MLP neurons of a small language model. Each row is named by its layer, matrix (down: output weights) and neuron, and shows model dimensions 48-175. Each number is 128 + 32 x the weight over its row's rms, rounded and kept within 0 to 255. Numbers have three digits each.
After each neuron's rows is what it responds to, as a language model described it from the Wikipedia text at the highest values.

L5.down703:150115131143154143132107108108076098206127103091172084125144167137141146119173118167112131132100129154109121134167152103180111122085133130114167121054067163084197112198130196175125146101079067120166130134130151164141091102156135141085150076124054168093116168140140117106100131163189211150110094115169136115182174156129126149165158100152092145107139148102120152120078152100119092145111
Responds to: Full stops ending a mid-paragraph sentence in narrative or factual prose, before another sentence begins (The, In, He); also the word-piece "il" in "until" and "oll" in "following".

L5.down534:097131150098178118116101095102130128115085054175101085125134154079111181104152061175097192102138113142124152120078178136131132118136141134131114206164101140038150176101137098129135162138140083130131122158118136247095124100136070139151092121116146111096069178148134098097099138164143115114127164125143144126108133186136156096096081140165176181095146152102096176171170151106103114118193
Responds to: Continuation pieces inside split words, mostly place names and names, such as es in Tenn-es-see and uc in Kent-uc-ky; also a after on/into.

L12.down348:125086068060127127104140153162110156097178157115111151169131145139140183083025096116141148150140127147144084118126134052105127180106121123165052108130126116126132157087115160107163112082091113169096232129111083120126114126075148172119133162098181137084141107159155192167159140125179154146149181147093093192119126157189097132072082142165095118149130114090136148133113159082133117135097
Responds to: Short subword fragments at the start or inside of an oddly split word, e.g. " p" in p|opulous, y in m|y|ringotomy, or in N|or|bert, ter in Mon|ter|ey.

L8.down283:151123076177120138139190103123128121189092151126080110061164102147134096132195160155115118142157171062186162164127132111135194110124088127162107144152070112162165100109122163163162143125067070140156077197187135121103124067106151118086158156122137114126124144132127080121070176137155125085165096111127141085203106157076101127199132135135129108132077171164106127132096102119081115125118
Responds to: Mostly the opening piece al/Al of a longer word (along, already, alone, album, Alabama, Allied), plus sentence-ending periods in biographical or historical prose.

L5.down243:129027124177179148106153138089129131151157156148108134079130118187120126158126066118121157070091170102119160172137159145054134125153120125117154123110094182147116136148141158099125137122111125178178098087136099119085134098081115131120187168145144131174128120121135072081146165075144104077099200104123152119151137120141181119083073157082139176047197143154138150165125140156090123106100
Responds to: Final word pieces that complete a common abstract noun split into subwords, such as -ure in Architecture, -es in services, -ch in research, -ment in assessment.

L12.down739:123175115145085128146161165093093151139131163128131112114104151120053135101091144109103154090175148119100150089143135162175168075110115156083146208168131124129128144053136163158173186176130144116108095072131087065089112111180093132161148126146132101130096074080122130090113097199145172160171131121110166128164077187137159142099114127164104134179140104129199089082146156112148124147168
Responds to: Three groups: sentence-ending periods right after a year, date or age (1533., 1884., aged 101.); "of" after quantities (acre of, much of); and mid-word pieces such as metathe-s, compos-er, t-asks.

L12.down576:147104104132084181129142089163125116093121124189164114109113155113146102122152102125141105174192123155098126146134085199137091109155162168137121156177147159087137124159081075096122079121100080179154063088121117130140155075120152176136111099150125129128067105162147120122108077132144128125179144116142167119116075174102120172071124164150128160139154203119145073140155186150149125107095
Responds to: Mostly the article " a" in role phrases such as "as a", "became a", "proved a"; weaker on word-initial "a"/"s" fragments like a|pology.

L12.down14:148153124147103222044120131145087126120114159162136140124199096144162124122139161125150085163128081107161147145097015126193154147136173113108061169145090082146119105230123079095173115125125066129157139123107140094154122139137144146131131086085104113160149139132118087083102088087088176131130163108122134077091187129136133147159133132125144094074154109191147129109151145117172106180163
Responds to: Word-internal pieces, strongest on CJK character bytes in parenthesized native-script names (鈴木重, 스치, 諸希), also mid-word English fragments like manuf-act-ure, recog-n-ized.

L8.down546:139160149195141144127111082183102157135087114143048145073106194143127175180128127136127157123064138137103128109117084021152118146069162156051092111121115163121066110119109073094162124147104137111159104146073084085124082133102153199098108074143116098191173192131118094146112085156061109156166091112164116098158163123131159102124161121168165121164112136152161121090108126134131163074098
Responds to: A lone N or n token that opens a longer word, mostly capitalized names and words such as Nicolas, Network, Nothing, negotiations.

L8.down132:169103078061135150177109145148141091158150115126110182171066101106140157140145139124119126101123144109148112131152128101086176114110184091114135130230129057133101111163115218116079148105100104129159128134189134155081129100185169139159116129157174135096078136077174099154155094167122127117153112113132107069159080117153156109144133108173096125162127174132115145117146093172115121192087
Responds to: Fires on the space right before a year after a date or period word (August 6, 1910; early 1905; late 1980s), and on mid-word fragments like e-x-cluding, impart-ial.

L5.down550:105151029195110133140108110088135164153144161141178087163118117187093107136124059146121153121161092133123109209206102154087086099113116147205166146161120122152119131129158097098104103106135125099171167130097143132149116144142083150114159122106121089061080104127079098090104137090116146128111121151140139074143172148136158119141135132140177125105172084122092151148156156104140117152095
Responds to: Short inner pieces of words split into several tokens, especially st after In, as in In-st-itute, Le-ag-ue, Mallor-c-a, Mount-ain.

L12.down444:141174121170079095125142122130118146133145118199123078132086113184081124132157117107057117183084182071157173139157092158123145085136136120131168123089136060159118086088103170155177115104121148121110172142080105117138126119152139140061137137163124182094104090100056129121126068145148140112103123149176120141135107142142105070189106129164144156161105112112168130140135128125118123034132
Responds to: The final subword piece that completes a word split into several tokens, as in establ-is-hed, lobst-er, Chilo-é, Raid-ers, 111 m.

L5.down381:147103099033118150113095144136144135145144150145121133112116155120148167191181149078137187108166177128150098062154111124168155129172112121111156098072075113095174123162133186120154150102099110126090097101118130140148084087132108153107116150131137053144082153165112124144098136165160154115124138162139115163109143108157141131136058123188148105066160100156105085134111192143126047163067
Responds to: Second word piece inside a word split after a short first piece, mostly after M/m, e.g. M-ot(to), m-y, m-ot(her), M-a(ximian).

L12.down108:147145060103175139068101161191122122173148060146121157124121142104094124137149209195116138147105106138115152124091147153115159094116104166142116102158127183151110157080131115158131122124105183069097088149100158168145089147133069076122175189144148171155144166100106060112096132139073157144098144139119255186164153098116096142155181102147116148128083111142132096121104166132144144168145
Responds to: Sentence-final periods and opening == or === heading markers, plus some table pipes and colons, just before a new capitalized sentence or heading title (e.g. "=== Youth and career", ". They fought").

L5.down449:136136114170162115122078090153175116111163188133123122080121107142176113123096104127118142130118085101172077084139170080130196119165156167132128133111155180151103084119119125085120149157129129157111063123138178146162109123079098176091101145145148121157154124118103166109188153130129108199157102150169127116156115131089164093153117133142188076062147125156185099107133137150087078165097
Responds to: Single-letter word starts split from the rest of the word, mostly n/N, also A and s, as in n|ear, N|avy, A|s.

L8.down749:143133166146062115134124106167101108123085146104124132077203161075147086089110174137096099119140095176154115140163120085139137138123117118105088147147175181185134158168111146133122117163123163041105127145184141124132097161139189146133121152140073095109087148164170078155090092111182118137056133166143175105141050147140174143121113132074217154094091094104113101157115069120132175082114
Responds to: Last token of a sentence-initial time or circumstance phrase before the main clause, e.g. "Later that year", "In 1968", "On July 29, 2013,".

L12.down39:149144146130135133072109111135150141130158124167104104151069114165114155093103158072154164155110128123172157095162116174159153182109109068140172122081121094112194150068134070228065095072132100182087088095146138085103158169114125170143144120110132165147200155221092147139136153151181133127121090113131128111145075164159144092115128111162108114183095148090141143112185169094129149139120
Responds to: Mostly the article a after prepositions or verbs (to a single, for a third season), plus a split off as a word-start (actress, aircraft) and of inside titles (Kingdom of Romania, Bachelor of Science).

L5.down425:128193154114137140134231183131177114116129111098101150136160122107128115084132181143066097137110121198114112155149132110084155081134130104137067079135120080130146108119090098135132115164090059125139174108114090089149108090099139168196131143159147114154166145100090127121112148068077155201122121165136201121149199138157159151124154125142107115140140170151071178101078185095109179137139
Responds to: Short word-internal pieces after a split, often following w, f, v or l, as in wildlif-e, establ-is-hed, Revol-ut-ion, wif-e.

L8.down424:205150100174113164133119157130140069130126145119181156152081108149174137124153155103073102164121114064110090130143120129119152184112116149153116137094157147206151104177108169134119133124117118139161132104056183099159086104170186150128128122115120206115104154103072164122142138112116129116064104093137093158182129125148147131077035141042090132081166187119150074119151144108089090129077
Responds to: Mainly a lone "l" piece starting a split word, often after a hyphen or article (pre-loaded, -like, lost); also "ly", "n", "all" mid-word pieces.

L12.down539:067109168109123148088167077147161146155119174106124119127114062103162035186092141084161085117140086129150165179103130102154159139087122112184187113121131084106113120099125174145120106134173113113144082097124140027137093145087121149187193161147159111101082123091072112109166156144146127161140137107112115155060106162162132136171132094066169096131103115142115145103151133117153091112102
Responds to: Word-internal subword pieces that begin or continue a longer word the tokenizer split apart, such as sym|b|ol, S|up|reme, P|ortugal, in|st|itute, P|art|y.

L5.down101:129160152142124132165106206137062126086131137114140130115125130131060123135137129113115122124089093139092111110094098129116178105142165133042123139135168114111099174108110165162090079100076147150096111093071123139137100191105113188111089107127177111098123168150148143141117162083116158153124153155130086162118122094119166129115103156172103089138126134152071120083106008177152119181089
Responds to: First word or word piece of a new sentence or paragraph, and commas after an opening phrase, such as In, Foll(owing), The(y), Alth(ough).

L5.down710:115088088127174125092187090112167129157147173072127135135117102149136181141134105071105111161135132126162107191141087111156084142208128127153098186128137070124191106140095106159130135129108113112079177090126116129171078108208180081161159171072083136125107144158154139100134137129130156131150145189148192074137160086123127129081119129151159154121154115036104127115121120121094139172188
Responds to: Hyphens, periods or second word pieces right after a short opening fragment of a name or compound, e.g. C-C, al-Maliki, St. Francis.

L8.down654:184172151149149127134151166087067107187087122106154113097169158090093135141115124094102159074121131116121167154164100056147129166121156094125147161125123137180123124142189105124160152144171080091202096109121173141092085084129093105121122106166097115087120114118106150158120159146132156113096089121129078107087121131180123132171110155168156170118100179114122096161098162151181143098138
Responds to: Word-final plural suffixes such as -s, -es, -ies on nouns (projects, coaches, languages), and occasionally an odd mid-word letter piece (unb-l-ack, f-l-ame).

L8.down499:200151072126107142110115162117127114072140191096165146069078089020146086121099074116120134140087109135176126096155188166110130128154117134101149169181173137086121172124158129142114120106126209116148079153122149131139117111142084114195125108120073054118068105118117085150139130175134151095134175142089080125101085189120124125123107133147150154110152126135081158140156118119108037121110
Responds to: Second fragment of a word split after its first letter or two (S-qu-adron, At-t-empts, S-ep-tember), plus " a" following by/with/on.

L12.down383:118116122097100149117097114165136075091123116135156144138174124158172132154135125126178161118137089179108130164149106100124084221114071128117139079108132115143144193070133163064063141168123147114160068112148122133049143118140111104090145103126171000153111087142180123114142131121123149118255082144184120105143116107088077127137066139103129128150139128097147164135144166128118116089123
Responds to: Single-letter word-start pieces, often lowercase n or capital C/D/P/H/F, split off where the rest of the word follows separately, as in n|ormal, P|osition, H|owever.

L5.down148:129067138130130081141174107146120129167162069104079166099101107114153142105181129153160137089059125138146124123155165138148130103096128172163184173097079139206150106138197193145148067061129132121119075104127061110126056130168128155169098115181124156131098122082143154155121086140102141110132113114164141115158153154090163114121085149101134136117140108160197201141152116138126094161122
Responds to: Paragraph breaks after infobox lists, section-heading == markers and sentence-final periods, plus clause-opening "while"/"who" after a comma.

L8.down172:152111118105135154093146122106139180103085102133146122132175130072106142138145121094128082113160147112161174180133124108199186082144171076068145119139178136120136087109106156133157173128095232155073120100086130116151132095141131076128153153151169132122153119120079136138196168143137158118126098119064078126097074102100124077104094121142112102132150078139194155169109154078169174163143
Responds to: The token " in", mostly the preposition before places or years (born in Fiji, died in Stockholm, released in 2004), also word-initial in- as in interval, include.

L12.down500:118147154113062130081164110125121161116139182121087143112132143132151078121114156118146121109135107162121128118128094161109135131136139136142125176148111124149171112132116087108149097119089083109094165103151135143129152136177185142125139145111136183104061158096208119152091052206184119161058113123130136102131117106139138171132110153106097163081155148132085107106144077158091140120133
Responds to: Last token of a sentence-initial adverbial or framing phrase, just before the main clause starts: "In 2008", "However", "In these cases", "said that".

L8.down465:120101161137155091186143126064101164143096097061068146115130112123125192138093114159149174087096159123126132114095158147085100130140107125191148116144136143112085135107147115135128167137107153185104149145103163144114150081193137127125165174090109153207158127141137124128150164144226111128154174146105147046146151104137071100110145155122102122125161065125116068171142136108142150083104
Responds to: The pronoun he/He, or the he of She and Health, often sentence-initial, plus mid-word fragments like yiel-d, lar-g-ely, gro-w-ing.

L12.down110:144145101132084139094087179129150102173160143134103118195107132135100157162096138172134087126128135111201095130170114064148128056148123188163126175106079118090134128104064149106142117156186153134167050152069115118115175176121130101156145170089114146164060148154168119150121142123126167106209119088183125140129100095117116110132108089097139129081171088157156129128140106160102098116098
Responds to: Hyphens and opening parentheses right after a complete word or name, where a compound or aside follows, as in north-west, Kim Hye-soo, Canada (in.

L5.down389:092095120117076143128091157134199111125137054097133127168125167168133144149140127125110133131130090167108077180154150168158134173121108128110140163074064092158189121191154186175116103159145105119170058051074144144141105124155111123105098151071123089130132151120042117096114122142105132146067129140184140125133127188160130081079095111054153173161113123122133099104158144103139118174133
Responds to: Second subword pieces inside common words split oddly after a short first piece like h, k, b, such as h-ome, k-n-own, b-ic-entennial, hap-p-y.

L8.down574:104113136129121083132132125107099123197172090141093113143162121125104129156139061187149097118131032161077137104191171176144129155096147131104092174125148125121137166136112144118161178127158157128097109133110101140174124124151060113148146072166148095093147094002193124142099165141117075157131151105125114132114126187118141149115163111132189091178142084118110148161112165137137109129170
Responds to: Short word-piece tokens in the middle of a word split into fragments, chiefly the second m of Com-m-ittee, also st in e-st-ablished, st-atues.

L5.down37:157167134105147086133105102089127083136130144159105134111114106156082184127122173174171167167123147097158066137155114113103138139142119147095138195059153150159174148103125093147152118120145151121114045084146083116145091129119149124117127151167049137141097130107159117078140162137155128146157078162148099112112098177178132105129157120130125113095143101167159139156160143056166144154125
Responds to: A lone space token split off before the next word, mostly before numbers such as years, counts or table values (1938, 2018, 300).

L12.down438:074154113135211061129190120141124156104080069126144171137117157150095161147132118158113171136161161088123103100121147076128078116126105129109142165160178088153147135080120175185172109109133152138145196137100145134148097115148120152097140142108111155140160100118107110142161129166106042092122130113166099122117122065149145141196171176054133041112123118101148092075157150115092099106140
Responds to: Final word-pieces, adverbs and pronouns closing a sentence's subject just before its verb, e.g. treat-y was, eventual-ly agreed, he also hit.

L12.down332:106084105152189144145129110213130100108117079098121141075119119090178116095136139162124138101181129128113087102149169103144104107204146145162185137172143079120127105106127095163095124053151136143170068110090168152163094162077111157100164068139149098104113126126141119178118156122119151131212077104132071170098117100141120174098135054121116112149145144121121148134154171169148170120121
Responds to: Spaces and opening parentheses just before a coming value such as a year, date, number or foreign script, e.g. "Born: 13 May", "Suzuki (", "Built:".

L8.down50:134118026181118131111123134118073201155140121103121140103127175090081115123169183092080122129088156172165094141101150108118166120143114120165127129098135110147132077118120122146145146144183126105163134136192101096155078082158120112125129142152115140184049141109142097126177131143112132155151191045133172095108107135123162118195104128091173169134145187182173176131096093141126119140123
Responds to: Periods closing a complete prose sentence before the next begins, as in "a small pistol." or "at Siemens."; also wiki-table pipes, "===" heading markers and occasional word endings.

L5.down743:131127175175106190144141107081169138094110142123120139114180150110114177144093124093150105144125107170098116168152076137105111131135148192081135100100123123125165139186140099119119138116198142131123173082135108124102154121100072132079139097118060136184112144177228112150127168166085147103172153108052162151104117131102113096136150144128144076125147103141051197159054079117117133085092
Responds to: The token " of" inside capitalized names and titles such as University of Vermont, Board of Education, Battle of Kilkis, plus some mid-word pieces of place names like Austria or Ontario.

L8.down44:147093141132103154157140153134128155150155139165164068149111156086121073112163139130174149176109167133149057121172143104116107130137073084114106132199120121115172109155145124181172110119124102112083215161090145128177100136095032132115182062173138065115091066147116067125192125125125138097140162079101100124092125198115169131115111192162122124122135149113075086086144163135166121110091
Responds to: Word-initial " a" or " p" opening a noun phrase after a preposition, adjective or comma, e.g. article a, p(eople), p(oliticians), a(uthor).

L8.down666:191101124091066078100109113153114095149122102143146138110117100085129068134139140099150123160111157090095093116131129137116142110133164138129145146131159255182174101180103070160156170111146128135110155121117165116118110089123079198107163099171099055082125084203096126149171090134181128127174161103135095144066139103105095092140101108177104165130158136160125094103065122099159160188194
Responds to: Single-letter pieces opening a split word: the j in object and subject, capital J in names (Jazz, Jennifer, Josiah), and a in accused or accident.